config.toml
vocab_size = 19156
norm_eps = 1e-05
rope_base = 10000.0
qk_norm = false
tie_embeddings = true
extras = ["capped logits"]
init_std_qkv = 0.029
init_std_down = 0.00265
final_lr_fraction = 0.0
MLP neurons of a small language model. Each row is named by its layer, matrix (gate and up: input weights) and neuron, and shows model dimensions 128-255. Each number is 500 + 50 x the weight over its row's rms, rounded and kept within 0 to 999. Numbers have three digits each. A neuron's up and down rows have the sign that makes its largest values positive.
A block is one neuron, or neurons of one layer that tend to fire together. After each block is what it responds to, as a language model described it from the Wikipedia text at the highest values.

L6.gate78:499474407483511588507530416454531445497382458408523566546548553468413534433512437591455414574510484486470455553492436439504476519576496468522586474485594502566479612530502528554595521462589503463407566494581501538450422442484507480464536476533601572508405473532554514424513486487469422418581503516545445467520486452492454472485535522454483512460525412455493462488505522506538431509515
L6.up78:457544478592451580473483609443508511486600480492410463544447557533546534448549473493524458471549537439554572530561524418417525466506511531484545525501456520519539441446474484575579490552453450525486507516487511496506443594580496487514493455538469465588505416517522583566457557485465423486533472451481472549521533412484455447571440393539466416456387561488459465523472521490441593465522
L6.gate267:574461612427594477542502466410481500503472494524530540428452504512542474482554585566461476519525499488432479515554491460517479363456571502512461453517478500482549465509497536396432498531653521516479547463493552458481573510453478561555566407546545520479628497564463511458505465526553463517495526520530415446496599591466415496485449424470443508573571440403599515448546538599499537466365
L6.up267:536472548590407457510484494457481464509460573456548547515519439501563522529533471426464432466482561449629474459559624378467447570451505506513492564623522507540555547491482486546486568462471477381438557438485569490584527417475559437500514458587541592520517454529496426445531591478495422530581402510557503510492484512500510433470578525530461457525487498458510563531546490446509559515497
L6.gate340:430470574462502413491418512566491537491515482513475574505609487571504479581523528449499524483447519561532521499540408443505486448464527535455474472514464508525529468435516506470488441486549602499526479414628546523455636518488488518597489500490508538471532495402395510460543476467386466534558475490515528491534465528481516562472524518515463516519556553467540492531439554528472495433472
L6.up340:465542479537474501509510518528490503522586427397498441500516573532484518593453500446467529514522515521429610558553461474583564481532366519515520492444464535407518494532436420440547534531473479520410516465498537565526414438496427454524573450551414550579493496469499537467512396561462591536499516484619586478574510459475413510530420444514439603479590582566477461488600494439551521493469
L6.gate399:443580581527494496608451507404534442471569448449498514444627456386499477580511528414531513490566496582498529440453565528471502531487555553495503451483443485501519470497502540480517464593544440466496478501435592452421545490512568399491508528518515427527480537445532421464535529545520341514499474499587546426542448551475414603547507515487625410520422549499601482536424489427444503423465
L6.up399:543470551577522468467494528465470482482436434611440528557464549509531535508489581486543475504498430529502507493538575457465425452503485535395495512503489437467435474518485463541527435518514498524550500400475496430546513502433413522519515567472575472542613543590522444516422445510484450505638567507517429550478392514566451461521394487492561490442592523553508558574481489488506606524486
L6.gate404:489473557444521582603520524511461520519480532570599460574554497469480387412492533375522521501436549441528505489387488529451541467527462495542550482453558422559548452445478500566503565435477430495548540450499593409502506464589460481556514407498522455529471590503533462556547455522463430524542417453459540534465479547523501491543488549586474487538503509500470511557540580444508596527470
L6.up404:426570455446498508420557464451511459524458508541516477522593520617547442526518519536545424546545540406498470410498431519473522567536519513458520569575449490501533456457588480395494531400472560517478535426563480478456555585477452497549528521544479539463488453467455582455515461419563456486480445502538559430505607462551506523449546459546598543569538506507441484493580503543486453564582
L6.gate411:489519506493498470500506513448509531508500473471546501479518471476610477453523466478548440488572470548514485366532436471455549550476577525498526551548453504549455523510457449485416474480479530489498495473665534560458581451554550460495494464520600500468427520493545578380420519551475516577534443463607555536551454555554526516499487567501549546475468510518494393472449477564452497485512
L6.up411:504541466482600529515486551466483468453537504494496488547499579445500557403418519551478425551519398552424515537533594499622526579414557553424500459490461391482474541542574386506505443417568422469428491516444440590532506418437516557475580486498542547521650461484537462467447512565381473513456469428502453434536541485488487547539529574459558497546427450478493527519502523525508509440453
L6.gate623:491512483453478484460461421499566507531533476538559450505612402494516560464446473485583530520408480563470499558534512500526592532471510500485415526423533483515461455461453545518488489465510503502408455453517600546471562555523490441553494508416533526531509482509437499478519523460510454422565434504509406560430564562438429542541497502486562542497462469568519538601426589508410648454457
L6.up623:506536465532553512461533377420487512486448474463464524471489544569475484452497550489455495506553448519474447492480510422506476488447491532441555553568489478492565559502511545485549411477490549542452562451411558566532474546559461481472486425453565550490520405533497554535571559565493392560559507565497480503372449491475507573457568413578553453514487521455516437456647502492449560476444
L6.gate676:534504488456410468457491487507446483553551523523503541495518461539560547435549528557506515588542517496477573442492497528510588529483538507459391557545578446621499475541531533513485417475416468560462586502546520462580495454412548541546516402477507543414478553571496583543591441509521414500573511543476439504539466545573567506451444495443525450538496493422509469482450594437541537420480
L6.up676:438466530557451544520565426479557523535512486487489514439489428515503495493441487450440480461502464545431526469504515491594502546495378613499377503608478520494548491483459437502531578496475431506451461569399469552576465530456528478513515561519495470475450443513451530489584480489486497534571454522502514524536508619485380482442514523590561494513492562454424626564524487527577400505464
L6.gate768:592520483526491478505448514457426516498558542503476596421490577452441456491571499538571502441536518548504459488553540546491399470516526450505457525507440392467457504497531499482564544518519521515589529573441462521481537523589409492572453568478502593494505456485444522429536568505509502537482434460567490535540471658533622541426511521452480463462513504399555543486480489486487531552410
L6.up768:474599472488591570470521523506439465446532421505430471414574493438534558472460553526464435532482445500575457512483426526596494520448536473501581492558476445496502530471539488503586564430518533525453466494533521552515520507472375461447443466587541543465470442460576574484500410439511466554528505541548463459469500504470449438425532513571465527463496475528557455522563490482524521464488
L6.gate837:486554496538540570475556542493417427474580442484678535434415515520464447517496530547452538494611528542450475473515512465587515500600507460484403487449451487572548525478514510544516473495519525573458568484487502525453604548498363488512504505482573521485424539500580513487556552494542491487553495513505434483505453524526429491458497554314575447571532418498588518483491484472420483469503
L6.up837:438455576531541550442526576448526497467614469402446489533548550535488575541404457520441551486510428464543458492487534460590531532475478461396530546526441549418526477532491502522448446516453525483415528509429494535443566483495451514455605450489455497586520484489494390516519539533442468569379492491528427489526462452450521499377496436575522451455539508404435499465490503430459453527492
L6.gate887:490436437556546525468532401504486602527498506436546461496508596489504506465474431445523385455567574454485457543539527489427483472520495564493457349560472505586580475524525542409486564540465483457550508523494504461483501465492580540537494462529500534482560516524555461429520416482573379523467432542474496504545503517459476472492502433486603472528476448493401460448550506563450503444519
L6.up887:515455586507547481505471495502450503543540485519506464448555426443610474505532496482487452475496405569507384477570401551491493507483549469408472576505490525585492583555494420482595500451532477479463526529486566377545490487369538521503494518619435597443516588566556582531440462499571406548561604523501510578464482575507490474546536532486550370453505562472523502594440460493468560540432
L6.gate1015:463500499523565422493507468610481499531506526521548457472520510474490540466496591532501442490522530424478487552521575557510533479399622589535504472588358570448572448443538483404489579405537560475557542578572491466598550482534476489556484457530523452482438457458544528461558426541544369479388453417444438550518504532510488581559461505473542507446523453568444461499512511569479473423435
L6.up1015:511570531496409562533485458490494469499501418533455525416426388519450472499450561478582511462582421424515393411458380516501631540500565474426522552532574516540416493552535510559586428486472504500419563418575481485503568428482492480467578459513430526505559479519583593496550453489461409589464530545574495543512484524478433522483466528454523597540475539484531477451467508507561512497537
L6.gate1147:584467429548466444511512473542437466507505501451631552539525606458501551511480485436464482538533463499517480458461536443513510503502517433486493560489418412451484456419548472569573546491449532542453550507486451455557489484442522521415590405509570578499553452576528581553563585465431485511530531452615499526487496550470493498514460455473560377493475517555583494537542462475471500528433
L6.up1147:561603497489516499446467513542489541519557523470508476504615487517423491477481512425497578619521590386502415586546521422542603479529504426543529457598471427502523581521497515508494493598462467429559468480453516554550458554373542495517548509430475474524567512484606456493472449455386416461570531524597436436476517522513519513498416560484607530548436480498449570564497516485583449416471
L6.gate1248:482538496496446485506429442544547409560490578440566460447517508498450490527551562498566484544528562524487607540531526438423529484454495439556494469494496405587393531493490489541519435492557535529510503434539489457520488400517532417560602470507486540508534478445529505529480492492515370468490496518524481512485495529493540507504515613468564461456582554538493516451444484456531527457512
L6.up1248:484446376446524505566500571460504534629466383491495451519510535437439553500552588506444561473493660495523543436451474518473518504476482486451557484463516431547467411495462516535522559532459474525416494408547503492470482548488502486526508506445465505513508512484504506583446490447485488444438635541542535461463585437541484603493577513581514410498484569515609399522486379541574498505469
L6.gate1363:542561539631431444481513530490558526506566491526454543493501433481494557412503424438491464423401549514550554522546450498454403458535496562397442468490549528442515495519548587469464524506529423406463461516527585510512498609512523442504516612473501463466540549509490558491552541425544539537558470464538411513581513568517382478441420492473466493455574516585474405488425488500481516471450
L6.up1363:491497600513393480423547457473571528523578594511414492441512516481486434437471435590522591508560570501576469430387593485452449478529502514528575505523576562416474575456491529503556446461534446516536481551523505554468468492416470415556425470568468495550400554541420524535485403454541482440437577436501520417543479601554502480455521568478571422466507489419483416582478614487453531479450
L6.gate1530:533482491514524540432475519451523484480516481450540558514403542481472451559515521453570502565546461605525615478544447366440553489446357504451495372463493501487543510485469457558550507538479526528474439518458468529485518480412434532514527542525406496523547463459537481536565520449525519512526534518556454565496399527431541579511495512528635481533481540510488503488587532543439491499607
L6.up1530:435588549574526473527450480476442541452617557588455484423479527509466583461587492565472508522423498526495546481523555526570447469471495479515480505592535533509475534486510522559592506518529533510491527565438544435505526529444477508593503537400508549511507544565382484559517537502479559481537469545550497563485511482476429512506493483534450475464550539553559450451496494425442432443475
Final digits of numbers. Last digit piece of a multi-digit number, mostly in stats tables and lists, e.g. the 1 in 2,451, the 8 in 10,098, the 0 in 3–0.

L6.gate50:460437544393413385420555593494523491494423479467407557469543531604509459560592573520500558524468495450499497424510482544576488553465567521399567503551463510514510526454517506473532503523437451511489453503512629599427533562438541511477558459430512418471494515477481531510512502514521502577542445431476494434531607450487446511503590455529443501569511470492551529501561445466542553498526
L6.up50:533548578511545505514583545535542545471517422488433482498442458557403441463467530498541538490532493413470568458458450443471545449485467522568511450462522550510474468496462433504566586584469429451589481570461535473487434495491520546506543400449529426501457484531532534471574347457474471487545417505421450528551485500424453378524459491430539515533466486561439495479458558536572488500549
L6.gate111:499412492499401561470501496491506538527397441558548571570499507521427463463427431554415554565562488588481560455510465513482494470466545525516396536514459487501523326431517416483431479461454540532449522549537525580556519508445499487512498524425490496428469555460489543452589449480445547483403583489454568493562514456417475508456465514465549423413595541472529529471461530519522491470490
L6.up111:482478521563474566527506463514586519577456438562528649484589446464478488486463511548400533482497459494464548482479573520497430496452521484446450473433438568517509423424461536378589466481499562533519452477468580473472482484460489452516399517530460460495499452415484514478584462607586499497415554483427500575537534517530473485468553475496454601573571508480486448555468455507539415493503
L6.gate238:511494572488536537507521416497497606504482535539465522546536525491471446529442562551475484562558525419499538516481480473453451515466614527515659543482475468537437437457510462431523486575496446604614444440467551551491584451360471591523575480529481542489429375540569510505510461553500587501469489503514461541442499571628481433421501546482568481499525485544575448517548550501553465481519
L6.up238:606451408573511454511500623541514528537510504470454489481565511446470408571461543400555537504486472424525463410443536507456548429459365493469502492537513546519530422547466456448514510490495547514621494500367495459487371501469485425475359425618485494557475521520411444555462579528558477516451545549505399552556591506468509451480568537552477472505436519476536484524431450461498447587530
L6.gate377:420497423535559493446457483472468513560449475448482488478522399491493489514475530537542481482501523423530500455490465533490461485558478422443517495365495541506482593559507547556488520503516498525569468467573448436409467455572431525489511434456530458545431561529413528526511593544542537421545495511425586537527475578461550682404509540501483491584421488535428630511534537501478503369541
L6.up377:613539567522373528538536561537501482475468530464437490423558485461506578534472596569506459492494551518575415548523457518523428472455521473543461469519594503572451464557493532496581530562496514542505456556464495493579431442529497409495435579508462547520427515505511517540521515418571518514535580444436460453501541589529533486491449491478568510448478449422513451485422524509601529474506
L6.gate382:522523470540432437464503534493497452457429583445596527454504459508483520574452421477497456460553457424535431484539491535492518470500496499570478510575454478531538466523547496538499457444394490475515567507546486543489498499515545417499482473519528506493415465504454605491542489634432470587467464447468519518541469518517489559432477500543419484471519514548512398512525527521428508473417
L6.up382:511437461498523494497562472557416538432438504505490484526432506454480509609412450411476493483516527548489586469550437478379494538474440513537548463607470458521563482509466460557436423534469465529522502462529539486530473510509509510503470515492515494461495559478511536521489453558506451528552506525615561515485532542477511514495517559564502462421501523569467365483533459447515409501456
L6.gate387:522487514443393493402486460493534523464528553536468452549494518479466457542457445513497567516442563610513537463492533433461467528504543488489407522446443441518565476453569477548557407542439468437465564570547421589610474489449533558514499514470497400533453470490513549555476598502458429400479509465461417494495576571448453515462511589442511531576454445431427538510415492568509508482516
L6.up387:507492520466484430564461502505574515504406454605501584507518493518453427543567525482588509555518512556595520442411434458476495432338431525501455534526505491543550504456451459449425515496506525567536522569589435556546502570455494486428518507397529397422476401499502508474445474579508528582477480449494503446506511509512504519544526509481513605476451570527576496514526559443513538508490
L6.gate416:514602547487364461500559493563450547534452547520506605451545429476484569505551522503499603508395516466545553475456582580485500544423499480491426504567498505618576458554477428532535587467532616488557498439495492546557582427490465540473346509540465474437406549474562455491517514535498476514484491439477475590461470493471493519372478586480524652446498533473498574556598345498538422466484
L6.up416:465511607441497449517480500512566474502464512448514491504586611547391540442518516511449565453597510533553634445473482495513506472532504533558462527531483410527600479531479481477489468585442484464531476545483409555543439517479570514463527572515571469571508548499503463477556488489483537421411466540543507485648566480478602403519496513548470499495513572518453490457530570537581576534510
L6.gate453:571536492442420371549493543494571532562428552567508486495433484389553458588485451558475459610490504470517572375504443481513542490499571629491479448599524508576532516490617529515514532521491499511535420500520518472481486486496489510393533491528476478503515476459499471480545558532510502531511532592472449526562605467564496521372476512496552462464526463438499566383484573494545450359481
L6.up453:590549501578433467486434532471603489526543531483527476501493657523479547485454517444431630451495417443445447488471503546538520476515454552547481455467477505493478460526523530504479427507519494487431553491414550527462558495503528485497587479556527482564500491515578535536504500515393521445462471397458538514432553472534574547546547543555528530526547417473529543469575516517532502442546
L6.gate891:591495504495451464450486502444544525617485484546450580409533562530404459586469442434524487459519563473606499495509459561549465521548532486462461492434441550552384452548498507566488551418486639547558502517459486530496480521423457578478529462517516479497473499532444491530451525565494603494508488386491442595496540442553493505485529448516536440648427454500550557488502477429564490440539
L6.up891:392513455434510454565487528536492486513426570514463450503547456595538534425408522499539511625508410524504525453542544432512390442490586495491606489458471506416501513510433414571458547478499453549477361558542496536518467486580611579461518553466531561441479542444417571486555548513468438522406468498524570468526537522456508547528454478563429504504517591539519482558486469451573476482466
L6.gate1092:580514554490493395535518523507477549457505566510564529450562417476457511535480472590452499466545498547441517476504454525486366471501500558615439571586576488479592536493505531528464474466484473487517476460581580463394495525546515462540545483505413473493450515437519565466547445445450433521485474533469483530473493506495520513392467491418459535416549577522400502429500557527565550395568
L6.up1092:620474625444440505542484492439493596614491520493458508465549524548454482486481473502487460504446529539541431495530509451369541474435550500515472472483415470486441492515433571482550561506493407542479460414520579492397535514474552453520503507469469356425511553559455501514561582526427435440462472522476549462413479561524490493443464432468499568484521553493490491572529565452512394477436
L6.gate1134:522516474440502452581541433548517478552454551553488498468481397557471506494546498466523418467599509486575583471472488546540521408472604463531467425542463540472516503492543468527512473396527508555520562488586572527485506480444556499543460455503518515407502506520501476448496562583476398400501495516482494523454383495420565460509514457403472463530493586473505449402505465495492464454520
L6.up1134:486496563458512515519544543512453426568456544598440532461555460544457468442478476523487522539558485479541503518470550539487499511557547522625556469475496560520510466590491450568628508453459425538565600519450525585484467473441533515489497447605458453480509529541506516494507438557579490489476543471489506539522553544408498425516556432510431466512528482442461558479598535511508460470535
L6.gate1275:572513589432505525460509534578603511518483559524574562449559552513522548540432541503479602492520504421473477491497438535533505462428481452530396478451477499474516547470494507492574492392592523475454550426540555478448466423502513523473491443408548464427466461479578537529490489522487439552495498393509480468553533560430375523418525459487478487556512544587581534513508468548544514484551
L6.up1275:519607459452495510497505504360450558453443473542477504508540474468459557588407559420467487569603482515496510535504522464423506596563486529486559563433558522466457490543503453650590547493378469500469553488447529409477463441601458478524514418485589574453449543531483479544535604505521426570471420380557552527462481459440508561496534538445544490497467408482526530575578570487533467454468
L6.gate1359:467527428453541462493469517488457484462422420465584587525447462471461464430422493512583524465460546655482512560451523582531499369364532470626451439576437509531450532474513565484508438449531583451526471543486513448461501592506532495596473512498499460471511587444580562456492507499419472493449535467471518473547534508442564409443485464486538459491552436455497446564514444514531526476489
L6.up1359:536473471404480487500530496543534578515465499523529522476551474532449532478502515481544522537567563533450555471469520482415460499478570556493412541597401481409567572532479411551505506554485517583629566470514570455404545438544504521459446466427509399469495413486497506433515585502431520434479462476616541353611451564450560407525542466455571492473519406490572501549498463547430568477469
L6.gate1372:520501442532506497455522501471473496484541471532568591466497534538564486478493399578435483440501526441450449523487477538504508577541463505506514447542399576536532423540523539485512469539500510542526498541501451489465595455507480471496471554554525536483472496491416461497516435536443478460479588474465558485497451536501372552465432493523471477521592486615495472518450461466540512529565
L6.up1372:545530535498507504477511474471445420500497543628440487540421506596504546572560399474476496595549523511507557455490483471514501490534660498538440458502567409448538471459488460538536523500531562546451513493535493472419516475498546515533496500478513509504445534510473566476514518442475566465460556472516580444540527569494465525443504522461440474523556497637497472494527508547496507489575
L6.gate1479:519578528487452578574458481559463521490475535541513560499522535583422522515525611491517482515517497514538546380528522584535557508434531422494539492457417548535572536642611460594524474473533525532474519475499577558485443606516565565501450461513546402488491515590555557497524495537428522564483508437478571520517511648506480471455431465474588432471557477545505443501461495568545526467458
L6.up1479:486595527504432490466406491472418532412605473517469541517556498463446514510508477506448577464569471468522532511625548529474527523533453500492542452516478545449555514432525442470509603469468533413510613524525495492548556481536490505521411535480433503568483450421426476454488514442432466527499501505442455513620478512486461429498523468385443503407531498474553555414623496488478544620562
L6.gate1503:508543440523413424567508522450433444471469448507596546558579533478504442377423446623512617525472512434428467543584469506486441489484545585440426575498475464491513475485456463499557504548603502582508478455450508476407468423482496444520508420479470476574501431534473524420573545515565509525516497444475523460565526526453516421464485526512487487548581421495605561459477413551513427376455
L6.up1503:529614462514458514621589453476515550520483499431524575510506543452486517444485485568492466566550430523518585557449461410375436430567531521437446488496470464432410485444476431540577546516456587540456541471537517521479430559480540519531412416510480507503483534548473553508576575535535550648583461501550517574482516584516512477535481523468510519547499499499561527415451558591514537481510
Coordinating and in name lists. Mostly "and" (sometimes a comma) joining the final items of a list of names or nouns, e.g. Ice Cube and Da Lench Mob, Baltics, and the UK.

L4.gate921:527531530486506539497439531520461544510477505529462464510523440503477609491481470493450531499569589487507408512488427558635448550528543417529530467508451557565502411497395489535513514519528559510566458556419422550541528483571543546479550481475533480411506466490497517553560401566498505438501444452509449498461468543512500553468625500478430601535413457507488384484506477550581505481479
L4.up921:602521499470433478487588535527547520460612494532471574445558491568413529488487435533457514555568532517451405505441427493532569512507528551516498614528443496560482480478447531500594513442570569481568613406383521530547522518451484525488489468583557488509554533531491512505490473499466461490583511512536503576544534403475471469550581543634444378522480353554474545529469360484544504558492
Final coordinating "and". The word "and" (sometimes "or") joining the last item of a list or pair, often after proper names, as in "Peppermint Patty and Marcie" or "Allawi and Pachachi".

L4.gate205:478547554507515505451505460518531477480545523560550490440466360456584500541507481551527476559545487509522501471503428456506562525443431477507448448469450423346442484464497504526474379510517524469443453605540445419478517490497434482469492529490513486457514597490518558504426534467448462547487415461537550490548422485600453532472492460479612521537477526561448470493500622401547599434455
L4.up205:530437425547507426559442506441452548548533456481631485471521574365528558571602494486459505460464502544495533504578560448448536508484471557545366481496435516514419437491468476579476433425476563567537594459523562443462566420528444554469471602518617468560541536454490454568447453451539460516530434559583554542480508504540411582434450517527556489526498489507492463535529468517512490488463
Number-final digit chunks. Final digit groups of multi-digit numbers in tables, especially vote counts after a comma (6,39|2|, 24,39|3|), plus some mid-word pieces of names (Af|ric|ell, Nash|ua|).

L3.gate5:522443532482523440605542536685545510603485520520518491470518570444487542499491506460525479550561491520623538472493518523434510545541472563544505541387551508432503422531534476477520522524441542593518525546434485470392481493513592534541542479479590458489498523609545576556445542578551467500510500553500581571430421527516553524488517434508556473555499612569440506515370473561596549478535
L3.up5:527552539428422483566573542528450548493504421464506563559538479570505420511481513500460499513415563480554437369543439492557563488487434369454492510410433569573502515595423446539534533485506489415547518488499485442558569455570508647473560517625456477481562485536509482553529483400409412562461425439472431541512447451528470538530515551529504575563531545531519540474538484468461519535441
L3.gate260:505533535495493580522475603610578517510560431410492453433528545442450392539521521445567550566532559537510488577488439501468533507528380560534396472517511498362542502585413466559485465558479601595525466482459425558504512464520563561598443484429492434465578496471489542587491530436498510541521522505524478566418470498457502543445486497510493584568509482500460481522512494452534550485532
L3.up260:526554482594513463490512529497395490502489450496456439490484554483502571475476518509601610427503501458553391465535486491473489549526505520559487544562478510520446540446451534476526462492518522544451420407453518562529428499507451522513602455434506509461467550560534497421521640597556550456443577546495546507543504540581542510544473478534532432523503473515475553476535449496508597526407
L3.gate319:496576539439386514536478500531520524404473529484493517511506528481488521426468507509484444453545450432470477529388515494602561500529493439525538522582436523529486407484572456446550450483514448530555510523511584417528506512508469425464499392562462481493598424468531516427474511526513527504412533558497466579457571512587566534411409381541534477443392546451608514553428516459517497519475
L3.up319:493583419505501520564536474513490538477536513420418488489515574461516522465427500403570519473551540510469479457442507561527427473369491430502445480422447543448468539466449496555519479481505532463491547488445446465523504512461478429448537467432433472518547532644578453450541483504480500470397537542439527495457537454375549568473508481465589584460515432496506440492430479549627430445562
L3.gate1044:436544509436430461493472557570559494540548436507542509507536490461426534431512543429514519439491477499398497486486448522410500518500570484445517395448473531453542392489584422502394545518569441613550402517533548506484468524461521453506588488534496519497517485451468460513533458525546525503506389428478483468530468497525585460510401443439477535444502496498511455498477539553464485469495
L3.up1044:546535587356481504514473543522498577426431470479460439532548466471511585474573524430357514501503516530392459444514440532445530514460576474537508434573474550432500488462500448555515523514513458561496490467558574594462468528469624483466513463492402533569474467505516472532510399566545430479526463372444421480478493494513455430520461462524383466400531492538503416425501538564428432491435
Coordinating "and". The word "and" joining items in lists or clauses in any prose, e.g. "milk jug, and pitcher", "writer, producer and director", "download and save".

L3.gate775:468602475545548541492463495473451490447535581432474530576544560427413506495497446418468498488515544425531526566587478502516522498425511525524493483559528504457458489507470532499418509549452448433501453511519498569522484520417488416520464463533545545625464393487496436599474541541460501563475511450481525436536507468527490438518534499556449456480456481500610510437507468487478509542524
L3.up775:576563459482383547447505480440459516397425567424481492553424497493458452518590481471522614484539525447349507522542458513443471580497434466475550440522424499543400516515580493538600442574560531539485504513568536543498568507497575502503422455519443579496448510523482499564534561546591557557507491514564578460593480475482523558466464537581515562508458488474498509488501429520532510530489
L3.gate1133:512450458479495459568470497561447443527539512448455485425541510429445568479518516498534433495497488495575446421423437527538561495499378553503600494435458524532433456489512550564498524518619533558443444432434476467463364481530553385523484503495403538510483447488443611485567614506538473494526432558507549579527436548555387484489415489557623487477501422566459531601440564563416487502436
L3.up1133:506472523536502451515483486596490523570500475512603540495443459527594520455531516432482466498530546551576450611505538503446563464463472474553558485397502506542530561508467512463590486485507512450487559417491502429508568423457524528527551454480492470492580540417575556566497526596456510505494527486524470499473505496406499458456468447456474451570604537500574525444540434462500462553455
L3.gate1276:541498504584510597450473451527489519519616495507541458490514507454506499534569525491560467496493505480493500486518458492541442503475487474496456467499382439498473470566526531524491503436555604487485491516438494419463573346500522459583475521503559556433460563374571554513508562548529513581510414549499490403551582583528455574492477470569550404414473520489576518519559487493478473508389
L3.up1276:462519613521553468425460487522435545476526544493510486515521581431556471339441502404581555550519525469482497524491510558475518523557578426493503446448444409447498462498506504569553522464526528468422576496494475456589486550403613488532449491474515479495519526427510558454600519510528405524423410512475489497595410572511495514433428459452691462444433458451501423501496514487511528514522
L3.gate1371:457613473489564522465453464530383512457608466563522562486595563496538545484526500472503472493436552449566514395635503443448459464441515563446525460475426447494455452550526448496522434477530517531486492515542468444430549398530495427560504518525466442533450533493496490539575521528499509433499535444526617475527438555480515586433428545583554446487489503486470504516458506453470433434365
L3.up1371:435482588539528474491501472455539462537557510576557531500539531474557551458480484525533525545530535464496551436454481425504492466509473515535531496460391454452512609539497507508552403449556545615518570490530469453489418496490470496404462560461488430526506498391475452450562598538519457472557501575512539543482472537600459479454475509580570491459483462562544459466463536566443500499417
Final digits of numbers. Last digit group of a multi-digit number, mostly in tables (attendance, vote totals, stats) right before a | or comma, e.g. 10,691, 102,492, 388,000.